config = dict(
    num_hidden_layers=18,
    hidden_size=320,
    num_attention_heads=5,
    num_key_value_heads=5,
    head_dim=64,
    intermediate_size=1280,
    vocab_size=2048,
    hidden_act='tanh_gelu',
    norm='layernorm',
    norm_place='pre',
    norm_eps=1e-06,
    positions='rope',
    rope_theta=10000.0,
    rope_fraction=0.5,
    qk_norm=False,
    attn_scale=0.125,
    bias='qkv',
    tie_word_embeddings=False,
    parallel_block=True,
    init='uniform',
    init_std_qkv=0.0238,
    init_std_o=0.0238,
    init_std_up=0.0238,
    init_std_down=0.0,
    optimizer='muon_variant',
    learning_rate=0.016,
    lr_mult_up=0.74,
    lr_mult_down=2.0,
    beta1=0.95,
    lr_head=0.00513,
    max_grad_norm=0.5,
    warmup_steps=200,
    schedule='cos',
    final_lr_fraction=0.03,
    batch_tokens=65536,
    max_seq_len=1024,
    doc_mask=False,
    train_tokens=487500000,
    max_steps=7439,
    dataset='wikipedia_en',
)
MLP neurons of a small language model. Each row is named by its layer, matrix (up: input weights; down: output weights) and neuron, and shows model dimensions 64-319. Each number is 500 + 50 x the weight over its row's rms, rounded and kept within 0 to 999. Numbers have three digits each.
After each neuron's rows, "fires on" lists the tokens most often at its 100 highest values on Wikipedia text that the model never trained on; "fires after" lists the tokens most often just before its 100 highest values on Wikipedia text that the model never trained on.

L4.up1225:492505506462475375482397510534455519546444486465459503508562409461537554426545469439438532503493465507534529559471533594468418432474417483530465431497456469439463554505497470512468482535447598496412452531498511481425554501422382543500456488487467480511624427523484541491513456433512435488518435600428531470523496514562505523490540469554459479466470569505484433524442443544494518482410500438532521444476545503467411496526519496524512440455510484497533539509446483523481497555481499504502485533590485522512567514493569602487575387540495506611477520586476658474560528543474494588490489484395602579491587485566473477440442400509463503577531531540499493487510463431536540483425511473489580527555533509435500410464478540577511469471575540520405517440480420526565466525544478
L4.down1225:488515431483543504431552405521533420494444500452452531561545524505535511437491555430505505505575543393470498494494480513381466402490474487427534486454395456512524513506445507498546493531440522502475422547597539504562580436536471491512462555515505482530518398533493563479418576329496555571552510522453550475488472471482461584448438438474500495546531431514549498508429488543501592497471560539601460440459504469478529497422498588482507542525566489400515444473439489629542464498549547438507441524538566505473540538499571504515507442477520490450387457529463546404577516503535466501543521522498429489421441521519580471578518521424553539608463504510427516452445486459537468493528545448457480520531476513498494614462554600438434537470508494531406503475572492569551593534591548
fires on: "on", "ular", "al", "ing", "no", "i"
fires after: " de", " re", "g", "op", " sold", " bo"

L8.up669:420566466439463468528506530536540510569522504546573528488498500496579541549492530496400543515597560540489521525578485466572485608506467428411418539467436520514505500522520508485409437500446487510385571530474445605518484540460568474551450567505470421434511518464533506481593575483481593555516502534497588500532516516521427591510446553471455538450526495537507462534493411524556470551466491524483500541538461495494504508524536516449467469529447502554429473593444485552561512503411495518487516538416521549449506483469471530508467489485522469500662523477423485466461541548484469465440503412513518516467366572459577540430552490502526457511419432481512564497529556478453500488384536529572531491542493516493496565485423509524520499472457411405358474414606585435525511572412607
L8.down669:524491421510476458489469492550569465477504433506560577509628442577520495499469502599475492545460503530520462485492538462598533458538451452453470496502420493531511505556499501492566507450524516478493547473506489508522472476465482384537502506474531564431538497440606491490474492637546477463492427530531641462462519528431428441488571419609390347444437405605498656509474562495417472514516470453462515449494592472576482505498471543464533421484516519548463447516531411456500475540530497610551545425490472601515481440427509603562519484414633531478561472521397482557516428492486414494527477430444547480477522545485465536454458446508525530450474439545514490465485561466444541532455489548502586611522462486437540537503520416482460603475534572537487434556515508461560479482566558
fires on: "ic", "vi", "g", "s", "il", "ven"
fires after: " re", " part", "di", "bu", "p", "de"

L8.up1193:390530595454493528496508455476648520532499527461534532482464377496531458599460525562580466558435528565525460494546471567545522431556542569559479464468454540439578451437544551465412634533508588498491503492531510525449455487525490494499568537653543483483542456543446420484518531432473514514576440533399404569528511455498541446523514501538522428575545484511543578407616508530518389416601482478505525482470578513564515491459510441405483565428456492521548538516423459462517526478539521533482509519475542489541438502447597600543387540414504512524545390525457454456493562560557540500477545546556454558400452452496453469467469465471467472518435423472528558548480437478485389475510488464521435505564531545512522550444478547403504410532462374451465503468483511484447524529541435
L8.down1193:474490526494520512506482611449549444444605480596514534537428499469443542519458533553494533495504530501494529560589553487552527532433516495476473392456521581543399536435528499666470540472473545504433514536528505537469539516497497503564590576499508473527440523532552423518464497393409469504451441465506415456477393410515511515465560545529577481438439503380490532486412371435541497497452463484505380517485524442458534519407472569502480587469594511420558503577472484484492592472500519526539501563487509451466495485478505408545498467435468585431515440548535546455568549493477545504491551516553518539472522534501549518455522563369504532584582502444476490429513580606482463553490438562496547480482514534484469441427509447476523564511506513513454562463549518507554608401485439
fires on: "es", "et", "on", "or", "w"
fires after: "s", " S", " do", "S", "ri", "ra"

L4.up390:465461537522505461504471504452535477456626526454523527474545537505462516493509469337520506528533496476507529543591517488468543451424449501482524588583550507522473509468571542416522525469474468530534502502536508493515537428503498547567552523514520480535452495601516558527530565457481563498550531416451547451490492521464484532523588491461493526446473492485465489514478458419553539522438467567473462519394542532498457504528511466490467539574467439462495558471548656515538472491511471464423612431520454446430515458467479550501516549458376483556443474468481542509539573410502537434593424528414602543466440436412509520463539468496519496521457435660446473472490472480418552593435485449457410517560589460559432414436476486512470525480507522497631491498429461560412607504449498
L4.down390:511418443466487534480568468440558462383576480573467555501631547502544505458512489476459517441464435451557648482573454489455504473505418413502573491519489533391495542545554543431523502445457468487517563567506556535458472441483528543546531455565544501492488472542477469461544528460429564553483576461543556456486450450457440587550600436494568466480526532495461483509537530488555561531481427539431470528453541507554538546496566507463411589495511466361460618503476546495566510464481560482493561414497401400440497485491485483526521557520420504550456432634442581512544548461499437412542465545496558500515414490469548487421471476476475456497504384641460407390517468531508463504530443415542474537590540497609454463460505532507510530431502473465539538457437481519367516522485447
fires on: "en", "ain", "ent", "n", "ro"
fires after: "g", " G", "G", " g", "unt"

L9.up493:519532450515486472516442549521510499513416437514521534481430441486476454525505553555511466429468486511596551510483470465515497536564408563527557472583480496479506423587520477456485556567483539470535510493488519536539551568520475560527492554661501579487484473475530516548560486499551459535537529526484482510508463468552544422441430510463539409415458504540539480465486502526505532590478519514563442430430523503510417539377457525504581574543442502434567562444463499482549447464552559538490436485576403404425394527513563496566552568479441519490423458533426542462544593496432494525546543576444552547484576479489491392539511470466458655481475443396550442443452503503477512460466488434624426544596610502430549499474590463585563455524493469497454437551526450444448463610565467
L9.down493:562535548449553592519539644546433526499646544552540547558398561448494589455527458536503461505473388545467510523495390620517584427459480406498506408498462515507478532523490446468480466508490414474448432511498447494416421473478494419508628439488502424451473577508472507530560581520508520498514439405536485515425504486567532511537524648507445597645598445475495499529436547513460485442515530479500482542513536471537515528471513507488485517565510456421440463482467488514571498503465507516466409538545526511532524513497425462471432420503525527556474538542601526477506503555454547518444413467589468452473430537465506526560563585487456516485577492513417536552523528447460506500546460527550436490482553555477397570470442492480515533486516494518445546513501524518501617461505439
fires on: "w", "ch", "th", "ca", "mar"
fires after: "s", " S", " O", "ra", "S", " T"

L4.up319:509622623564612505426537474483563446535510470531567467454483489459486420502452588519458451495485487443542525517460419565566468477485480510470561409523537559520510439527474553453555506550410496424601405437558527509507496461526487493562582511548499576440466566528508446401530477496575528424517530400541464516453534447544492530472494527501568553541434529514518555471423389537546532570517447451451599526529500475565565391474447472391500498489450353415522578469514405506505449522470466413537600527514489418501461588506502459512565527504504501550537469477421468491479520524628508429487526508505400480461481510515561456405455540465507552523473505476509539478437439523520514429493537425547526481424557544546538502498499539432501483563455548582578583477484533507477505495502466
L4.down319:547476497574544480504564557512523504549507528485484500555445473503480521512544525440475410456515537476535585532476496559624500442481508503533518440546490560535501538456466546551476472588492414461467433490479545504495526480459456548486449589553506538492514509471523435414504416492525510423549567491577430424481495508545535547445489460468512519458416572511423529507369442467467472506505413379442482462483459595453547499491408575423539548500567472468456582508574511519533517523578527452501604523466567479515519575485598471522560493541481410558516526474503470556489512485509513397542525568497429511451497513507527522478455549449479527461547466504544522452516518524442500428598497418526462562421484486502602473494370530397487579551418540575549569530547527443451414479416494
fires on: "op", "p", "n", "ed", "or", "."
fires after: "ri", " U", " D", " p", " P", "r"

L4.up786:495479604524617486523571483478513412531508448469540502453513426539441436463443528444425460537412511479509529471491529498545541448466556537527448507482498455511461532525557486462486456497489503420507603429531555407430416502469528530521583479478469472568568587512447417435501532463489533434576535421562406565543493541536482448424631503453486427578430555620541531529556415513409488562430460590517544578569582579360449466561501538523523450508534494455478537487549481510498517512501379508520492429480435452450528427543570472543498479431560505579460495519445496440505575448486579571520573540595545548542500449463417455520461466512505477569468567437433546494553517534475531482478449507551549470506591535524563641550531515420488431536456565447507509507522404454553504397495395
L4.down786:560582482539540477438451499488418513494515472459574540528501492535538485406617496408460479566434542533614608441533555463466500479432539500488552430460512529512434438525599541450459454532501485491546497518507452500507501547390568523513460461556507498466556582441409495496584456524404580455582589483534485522476455556468545471619533595474546522469500533545517591491440498527499530543500510556499518463456491513469449567501488522552491432456479583628463511331570398503520357511530423563557456522450579459472532519503533518496553498581520425475524489620520542550521464492599463518574460531527430507551441572542518485566471464508595480513530544518508458464512449476471494409420544451462466480467521474478506535489496493390524499473473404469526549455440552504495501520443497
fires on: "ri", "n", "or", "r", "ro", "ry"
fires after: " p", "ri", "P", "C", "A", "ni"

L6.up242:483527451513484514461423556497477519523457389444628556488479509505510541496605386530441543501531442548470523497544426418480461528520616575541519518459599534482531422495525493553496547548604557517490498495463493495447550487455475464441478458611551420538507469581497497517413536527558482497512559558445472487404485519470545541525511457533558472486420496477480485531557476473461454519494541497505466481497453527586482473488520468530453517580597437483508521474611522479522448558494396492419524452464522465459392486417520429517491505473482439483441496529542615424584398508534505412467430456530527500564530535577515471549492527537555589484476439488465424540432516451446578513562521451558505464522539509457499386365497456456513533536564417475498505439525487532453487552547618
L6.down242:485520436477487479571464571429457499417503512541543638565584535476451454433503425514430502554609491489506530576426471483467424567461509566514438498554447451483469493524476510517512562528537508409533425438658432529504536432549424578534532447519542383555556526515502461420472571407548428549411406416497495528463528484372515591520522542603539474598524569400601537505561405475452524484467496514581461431542475451547541531456482455592537479590441513544545550538517491500572503535512485456507527505433441514500345491488525479488476520438509468456543510559539427500527496516547496511454519414544523559404453532458522544435475521515558535458455397486447495590492518542469480475548555468555483451504488603448407489475532469500527515520524498410509449546426511493555462473537581
fires on: "ve", "y", " has", "na"
fires after: "on", "'", "a", " fa", "T", " re"

L6.up108:465524510548535535549626560501490536499429491513529462507556527538490510486452508376474458562434546493570480383467465488513481426481508449491531452396516485526506495433472446515513484537411498513613443432478511575525491508514419491417510457609613442601371496471512464515507510462550522509533538537532468471476495485477542572608522580539438525437557610488455581513505555486580505572497519510462521538457528525468580438452542519514462461464562549440498569487448412473452461404392498546471533448537539569459411482469522593407525470438479557383479412498525425480457542569464503486491478475495524558486504537475485546582389473486519563604421520392459433440550494529588413433512467501508574418554524471467460512496557513501467480543464546523469533508480416542562465545487555
L6.down108:552488454546414528506505514436431532510477487514441495524474513400543504553519610528466432605489440489463420493496484490566570544481518488428442455489461495540512433445500528503486643491529475533506468534499487590475493560572474471415499561484430521510518565490458515453506545490528493467487462512538552619482499528509519455515500470535434432420590540402463574501391478457550506548483430555540573471443469467605560544480430441493546590400597421450535474484606505492503488451498439395559526451488548428529514529444486475483500427448451501475435534504564475474536614564500492515554542468475612469497555479504482508515414542489521492496499530510571483465544554464409454544527550508500513482450515446534482544441539540542445553631572527461456470515543499468492575573453472
fires on: "gg", "lo", "lu", "la", "oc", "ro"
fires after: "c", "p", " su", " help", " pro", " c"

L12.up547:467446512486483521501516462407441443492569378595478447486425448586476518536546539518584513432440419430423503553480544477426575498563570507527532438511545519545493428539526432489510480416487442463439443583559531516476401478469537478527628456574570514658547509467465618586504549387501497421450536481510563526479545518520486525536535492528540426536511495498497426500629531469492509570433472494561457530381509551414448461465516516494461547504564386537469515431469461514544515475479511492519435455566543469506487502438545535528526522556514578484475514588441483501542520552580500480537399491446488465502552473448502488542524434585496473476520427522551478515467496475506452584509538464477521422516518532506459445507497562540499501663453473432513510479508471406405519455427510
L12.down547:563441566547471484575528436403459474556515450530498534520487581451528503574444447483515534540557466425375569568567535520471452581572634494490488449454540522532452520396448467535423534492443379596522532528510557443440555404496556501536453455517506543494533479544426521597469505415502503556514465484486534525486540432525412490501418524434507488549558499517545496567436571476450464468598483573487558573482501473468580597443558499521483559581488504496538512505431591509559523588537482455486534530429461404469495497562446499572486492506342435500461492427521507439501474450588549429479452491439475466530526444493573457434507512541550447600567472483538523517523488528460523529516545466508520483569489535509479469496490508497474571591564394492583403504517462522544500592491474
fires on: "gu", "N", "m", "n", "id", " G"
fires after: "lan", " |", "y", "B", "and"

L6.up497:490574501494503442484486523582508556428485542502534520533513529484518486470493542545542392451536488482477513479539498479532497498559458493530491483557554607433440449540435391511399441580514455446408536506465569420495471601476461532568511531410462535514488443463509487441481417511593376589507465474506588610483525534538412467517490427402580531558513519412518469564479523553481488413516449477527457451462462476556475536518435416552558441492518506515461615577480480573543559435439471500455539574384547459547522447621507425514509379505532482529483550507511478500457500493495541515550418537542455485523576540489508456532434527536459552455416560405458510489441495519612546482489502591555504540517547537435466541595529502518503435513612433546564530515429497517500512484503464
L6.down497:476454606522549496480458467392436456611500468471473511455507478489481512515483443504458548527477507486509516497435518513459466448445554493575475515512442417517520560499561626443583551456468541561589462485572436540486520396503522474470509504609501526453551530505539449535542574453501627448501505471447412426504471521437588524430544546558398479518499546645452588493499505486524509625493552524522564501517511528449480504468538530460426570517504527568509384478482507449483419579504479560574460434519520571459493509407490529484481504485495443432521480473572518523535482479510455546450601511461614552467418496477526592501586463474556456570606443585467448572524488480396479474492492402409504513495487572555471475391526488511455483505374581456447458476544490465517432532485525
fires on: "it", "es", "op", "c", "ga", "ep"
fires after: " do", "al", "tro", "p", "o", "ke"

L4.up499:485518445517559478422559550528537480452531479496494500470476440564511390492469478485456469504595486445568454549488470495481451391559502545532476474474519477520444529506519534526387476575439493527461537441494512559504504489468493621478449441490380467526471513473515442565509504496637516521552484474436478493481566551494593455564480413473493461498442490508570384489507449493338541554544655550561545532465568557441500416478582490500521482604533550519482480490472452425441446462496491487430552440448531570554474472522542554619581505582460487450462571514439545439483489582421550426424544502432478496497537475528536599589547520521459423559536537472594445527461524499497456542507503518384466472523533541455541521485586555436473498560470484514514592516459470505505435467438540
L4.down499:410446447509498537389508526474468555498522576497456511530499447423500546515515367443415414421479518516503552475439550385514570524550412534439376519546465522526550516498498472547486509462506528491495497534505477531453489426474481437544543496441412458450523530478461495551550582511391514464552444586506455389519499582470402584551501587441478473531486512500431493497476456494558564535581572463482508557560502414478505408582474556455513508474489500535459529576439464372471464509463533438440478493523462525479574439554547458553542505563423482414506516436487553467609461551530574565464463521418519526589466483500447527467519420595558527575514479505604488481442509445505625552409488385548471547494456571505360512505462413479563510433470461551584551544492594453556508562510583
fires on: "y", "ard", "point", "ress", "r", "man"
fires after: "p", "g", "av", "ong", " Com"

L6.up1189:584535465482570417509604490407442545462527464427473501611579479459487490525567463499517454495468540474417544514484466492477477455534465431493483472643494474464434527491496577463507511498593551425486512375511544548496561569467490445503574479442577562553502515514471454522441492501600379431544445526436499567433500542546493436531460482429465496494488466447450451539438492600579509425493483516495508400444577491389515421518512534535460487522513484522403543494474573493434485555419508511654445488537448552453494580519540515501429512445508513556567554505449436448508416487471514513461616444532440541500519526403462478552471448465399512521491512503505446500518543347407567556461513501502433590569600498459597608488521447506484511452578511464590454575479576397525546552421494
L6.down1189:460462523586445421515440483494554494405476568480528446505524528544428495519456465488571605584487508577486481507580451467522538453492433521506512443402465555509413433437491535482499489467503501559536502494630501455502487415486578494542474563507442431472532488519457462491509562553574497471533650512573522432501469529511439485473517547490448477525467499507448543455449446567384382608507457509492491544536466526529592504540480480538519577523446433509628439420499518486506482460524375542407458589535475491469458398549479457521501477518479462525481387444522544480439451530627437445404531534570458461543396578562506550489583476461590507574571468541492547520572545518465418477500506481565615467553397516548537457571559563479522551550454464560421548494510464541569496466469559
fires on: "ed", "ve", "t", "an", "w", "ach"
fires after: "re", "ce", " comp", "ri", "c"

L6.up109:474500476462613540475536381509464454430531430513508547425482536456514494532465537490529426562538565472461464467401532484607470459493501567497451481548476571551520536547603531375489529464483533425481506504518481563487479579496486586564436494462531488460575408562399460507517532461459551517438448493514516482521533565506523456506527544488537541465537494484499444470452501530418478559495475386502453537466506503526534519456447476523508467423521448637464547565483477495522597499497545572527432472490489602464481515516474525422480531518509546488509476433465538526481531517493572480456481512581401516424444551512415495521507553470479516416475469537437562478530497510550530536531460455525572392494499569445484523426414457463419577564581470457531499512419482361466464495500484
L6.down109:537481503430475447428543502543426550495515427437555565517449489474593564474484498421503529438407498455505450583470557431505494497553444429482416528530540564502486446486482384429480497509520422399536476554523508517461595486568518521517438602521476478539487497429505415460470505469458500512461495470442422583521484493488556451485455517437471566485485602581503460525520502524458542532494573474493595557508495555539571583512481434531585618521473437570505544473396468522499473491465548513491501436557498463386396459439452523475440558567445510447512472534569424443553572550536512419434387551566448547452524567544421532601522472401591466389483530506453481471537550500521478531526521490430515517490501544446502526493510573578447494482452552506517577545505519576480493493457424
fires on: " of", "y", "t", "al", " than"
fires after: "er", " one", "on", "or", "in", "ver"

L9.up252:423560492509543556469533498520536535531447354454503580508544616502510572497423571442484539500506529439481539353442461496467370625495472550361498453527522460481477487488576480483586517452520491629450570485507526560500447497531506542463452439458514502501513475488502600449465560627475402486503543496483609544546568474539542429443454498471448495509545472548496592381571481509559450484468557450517476587454528476531511519548519490445513472434480506459541482477520514455509515507507438461484551456479479485456533472387477566528496483449488524579470490522445533585518573540540503513580484389490575455471531464516526522469466555508454502520509466517562444478506471515500449494464512548427505463577500498425487482601494503437563412449565499498475484557453472443509544538517536
L9.down252:614358544605443511515493527504475544528522512530391522431365470591457487582415524465456508563566484508551560474477507484533552473508548487567502513477477576547543556499587486477554488480521500461540401456530519516494537504474477417483454532521504470479566560500443465460555422456536535538474441505551462561433403485553401487447548426482472513511541452502561542552543506452566430562541506649434518557500455480590454413456436490638532440523521483564519542445427546425499450575483574469513515476495567460505477458527475528568415565517518419452513580565491361458467460525487533455481495510445474484555486478472500525481512519449498388449455641479501575475483529496417518502454514508470468490456482444494503455466491484574506550573553530500516520558554577462513555443385531
fires on: "ro", "ri", "lu", "ver", "und", " among"
fires after: "ar", "c", " c", " a", " C", " dis"

L4.up311:403414530481456492478554504415455428542440445426527574447538526521526559567465497468565496442450507465488468467576433485574466588454381461434459415467511488538451483524516487589550450437496475512537515477452493470501535342490474518545418506438502562495402566466513574525494528511440438510458422482569447416548483568504553597513530523549545451552398508455475451529428504536457474474508403562542465483582444525484475538586554432449529452530480435489458477530597496438496475495466533489467606525585440463442463492541527461497459545550593486449474606479443579523560449562500433552619438481481573649481537434524485575567471511528465459471550472533446531528509541577533447507509517588447536516494459479496486488470487519524422500538493449516434534531522530628484490459508459
L4.down311:534484497600507485586578464466491482589513481467530498474491541512440510469463399509496415531530421474463438507458479456611511484545490417452457502515518519417507461576594611417521478463531486548456578454508541511544582351464511582612526545449547433448472501543514484391449455447541459540490439485503499373476539615468478520587519538489413474507410493473520493606553511500429510575551499578446420565412421521461500542485490481522457426479522441481517480487511531453552530458440552558484534482618468457524477523498479453498549428444608493444486511541359554477506448527467499570566445455516463537476524567546528553536443466407500506426517509487600484480489526561485414501445489471479440468504447449527457414507546558483475523553533550426483496564425509524545492444439581
fires on: "k", "le", "ver", "s", "ice", "t"
fires after: "or", " Go", " Ba", " For", " Ch", "th"

L4.up549:479489501447541468448515548434446496459447346514478391553482494587505576473513525470516519517572483398555464580561430569446532534460469498469499499460513439496510515560521509407565576524551457549514537506508461535526475489465563448531465554469576527542568505527509499580568470507561576520484466597497502558482494561490495486554516484473351467495471423496463519550505454394473479434424476532461535486439494531406511612472472366452447461437440436572512422546487528572516563517523510366487527566494523491472500422480535520520469475478376530448445478541431507510510508425418495472460407509440522533565491543495521528416486515478542561498527536526463527412473559523481504551582462466487554456516413531502527484422467559479561501476507494540531576518470673451441637466472566
L4.down549:427482476421436528542574459431414510409446486491553469544522604499520445442468549464520600518525471514467428475495472555474515531454520526474545469508581503442423529396477519389505457480623483408480468521470502495446525514509446475505502620502438542479498513554552449522513460537528439442474370524458502565490510526477469513529472548476529523534459555484632495479535462494467464543604496481504468603602573511500507532504505447413529541487498489574506572452493471463526578541539443542522517517437590551402543585486468485530532584387461519540551584497481426515587509550489507452431558492456512630443557488556501453513431467412601579439512460480526423550599577548479369505488555490527529490472478470544529488428491433372519516429530540551490510583491527520489546529487489
fires on: "ed", "n", "u", "ab", "o", "ron"
fires after: "G", " F", " f", "g", "F", " ch"

L4.up1098:412433535437581550488426562457505533471518501539520519478420529517545490501539531465528442449500525491597471524434435543422393461490443577505435586520546464510431507507414567586495571540417401428444520463505544485568432536466533449540501488492561507519475460498429545528559505496506619539514512560481435532550474490495387629420625524500578490452456546535428554538575481511439487505480572450501507521406486498511498525528569491463538503481509410524571442535389552523540509439407490498491501641379533518523536536511480495583481527507496514493572470611587496477416517447466433434433456441488566565507512494426522454458605486452499517486522538469473465543447494494376497524506521556509487463479559514555456509574523490611415489551605552397485555506434438490527515489431523
L4.down1098:468492534499493432533618499530512554541441523585507483452502535524541488443484485551516543478490456509444659546533540415546495507498527518458468397540447625460494482566527471444487404483539517580469543465466457428540557472549530555508461455482536433534467501577558431438493472499500443489513446566539511563463452481506511337523433356416498517463577533496473435477475494507490541433518483473411497523456450500568479549484488551390542573517490462511536538479516456474530573452477460517483398455491515486490470501521469561517573487460525575559525476512487487452503423516485516494532518414474528476584444473474580538507436521571476454451498424537467451506517578503582518558424398520549582516530584460506485465563428481582497392413499483580547573393460556539540570450466484
fires on: "n", "po", "it", "ent", "hi", "r"
fires after: "g", "G", "p", "ar", " re"

L4.up1181:546552465499496469514578500476540449544452455467583528376587541586496497425448475379466639442507481480664463581528494431515409478488489448556598552457522482359513504387508506500487428544424498487507587487494460492468504486505582475509436494624458431651587438525528503409488545514539567441409476508527503466476467437545501432465474533401513537535539406495519506476480448555469513567413541487482436510426499505456482471546532425576444485435484487512634568485469520560468428477500563492467499501461483528456476510500441521509563522483449480439504477439437571579505475381551602494563557529529512595464544545483541510413549499458516491519490489485499512523498462423495616495542539453414474472520462483565480504484472454462432462493445471460548585445481552481500505500488506
L4.down1181:539484388473495527450525529506497491543449473534611481525523494597489449436412387549455562364467574450628484529544642523585437496435527447537567550608461544421501544527472433564409472546423489514492531538487491482420468569519569433531574452538474520569459433487537452472411487586413537493430490500570494607504497463527465552489498418475514468523499502506499488470519546532529456584497523533435533489539467485479535504464508534452450417459522509458493482451482496577464468397476556464459506508530544506488498479463509467501519465460502543534504506450411565546561403443581548552474508448591424546460447475561527407438487586492484461532605533462434491563476498434444561578552418532501538454506548539559498479446515501516506600467488446434472487476596585556466529528520485
fires on: " as", "o", " list", "ard", "ction", "r"
fires after: "G", " such", " G", "B", " g", " se"

L4.up694:481437471493555552491559434516451409450395505492518501458526478556528576511528437552532513417560485554541477501506470494503475370556476431430413490539507565548455573548491464457461553463514486553481446539464603502517552495436504524582561495488472464519527551523524500508510483479479512589495566474534549517485497494546587480568499450492523523413493490444554455604550442452460497562485497521527505410391496596476473444504496487524489479480459468544478512558537479579363520491446571497598428589536513417523532395504409508487501408476467529479426378459507461520496457495529508521488529474487507467451471564402561618475515416542414528523649478554487468581444559509468529431498522467490512566480518573472522535622559382473534487510510527517520507519457493478567464459455448
L4.down694:523510516552510511573518446559541476516408438489473494456506591485515527605609411543504505443520543540499570484480505503577517401497466406483515498532562622594432531501511453394575480532548512575463522486379442481541488486486460421458502529472531416556529546469476461542486464477480565484508581544497466619423578521534485404542464421442474457415519456413478560550504396382516473539459529465486399416468467491488495497479437498544526512471459472551508479437493538530491462454445575592554401540501611517492540328502474477454473417473426508454484437476534512525442480525550464571479548483456479456527526545565503496591479472502487527513508485533522516545509516468591606496464515473522516525547536602569491610475526469524461504594543417534498503564560488517603453514368547
fires on: "ed", "d", "an", "See"
fires after: "ed", " Go", "ce", "c", " G"

L4.up776:516426497474482421507462522380461529421485516428473534508472462481538554496510398572465540491417402552530402439452445451525499399563471507453532498415500460539485600524455483519473488552505509430420581528571491466612536493555503521488487463540501514528581494560496481525453486551519488516541493596552511500511445517508407545454467459449518447623473627476531580481559453492572425506434484503536475527434514476545542508485468487496426461475603525565512445471457505506462434505501533496444502568545542526571601515554482562467508510514492481541559581475515630466461508551472519521502476454530577602547470460489471436505433496553444394520452486416439528547550509498525586461353531575529566485519536534498448506505570509488506504639474523509556460480556464446478548459507540
L4.down776:566614445542505451504496541467556488585545459526543449472570442431494536422462532463501443477502492501458468601583476583526407586492495429463529498493402570541441533489574562548508418525494524489495442452526518481431535456565535494563422635509425456483491478450415547488476481534580493556518527486445637462587483429486474509482480479538447446547498392519466402541507493560426483442510514552516573599544567486579488498458562494570523491584476525620482476608570477481540552513501477493447541521568481470581513496442519547482557529480475430447537516510525434483542491484494486440411462436425515526561468527445499499480447458378484487557485411569507443481421468459482462520517481507533476529390640493474644508405434428444513498555534510542526513503460512476516505487500463
fires on: "te", "il", "ite", "ce", "g", "ic"
fires after: " p", "mit", "p", " Bo", "tra", " 19"

L6.up1261:499467451567457546458461517504492516530479455461459499398505478640481489458528511442457527414461479454520457479403475411535574413465427545591539628554493540548414489415498614542559535433540512550503505474612529437488514424456492500531437482544504433518448537427459418541515512361589575471440430459479585549489561459553505499435534528527476429576521510515553459564563496482430511490533568561515492504427481515528455372542503574532393556489472511580425558453428543519498470408506502413514497512502486662523537494477437489503530441502499511422493549543502609422505560470449472508466498532444474552517522432472532508508491569598480527467603472505525431521503548584559504521549558543397440486539475517508488529537513435408559504442521483530498467504545533487485469485446492
L6.down1261:446531466478524509463539540516489590538534532590445589491503494451564475483587497587492381467505540604526508376463455518531555591487541417465497474469447424469534481537543460518502514480483508485402513526503510537526497441433619403503514568552402453480472544470536535569401598561507456509482499478523438584491469468464472441524499463446460470501452540549553559564459550502564577530451437427494526491574467485566431542512522403512462441518498453561497486439540469503417440520498421541509454528498567442461462544445563529487507557523519391638532500451510520560541528478466496525570544546586568526486482623437449481414534427486487394527442589457514555481477432507390458491483512518516576522474430496503508478396475530465473477467493579588559432498493526484503401498581540
fires on: "al", "l", "y", "am", "r", "ar"
fires after: " qu", " Qu", "ab", "av", "iv", "g"

L9.up928:492446440536377550568477620499571490523484547448493481514498523514590514519487546386498552506509514566587512558513535478508547439510541467443428487444555472544453433515485582387533528512458460464474554612524491523431593514328469503516574562504471519502437572498504522441525550515641517582472487561591512466468496407556538520438459485480479481454491619526481528502553563504570529441567374543512461502446485501450501529441478522452473450487465391534400519484506512488505517471406467492460527581524522484529447482517526563443513439519475566449600489468480578393581567460464450417563485464596470517531480534493466576491515484437505464458456578519474409396547458474536510554454495514465469487435456427417535556561568524472526513515481422461507434491510445432590462483569568
L9.down928:441555551500482480467518426465465513520483489543510511436455579476481498634470468543478489481531440476476479523577544451428424459411517532502542437482392428441567525439553552536484538528522506416462429484515497492520536494643519413455521480610507449522568449520540460470484517492516476490533467441501482519435478493447478507566486533527464557571524396467537474492486595468507512437532511541390456494471499510504479502531407506451464477487519540561504483534452421519566414576447541558440428477511457560527488541529591535440477534515513561417479485592468455549601571488467492515489393552551543463457510492479411534469517467535476504445441542407470456468517404489478534575494455486519452565565510501435442430585583455520396486404463569419546541597566476606588473456499546
fires on: "s", "l", "c", "ar", "ke", "ing"
fires after: "ro", "ar", "K", " K", " Ja"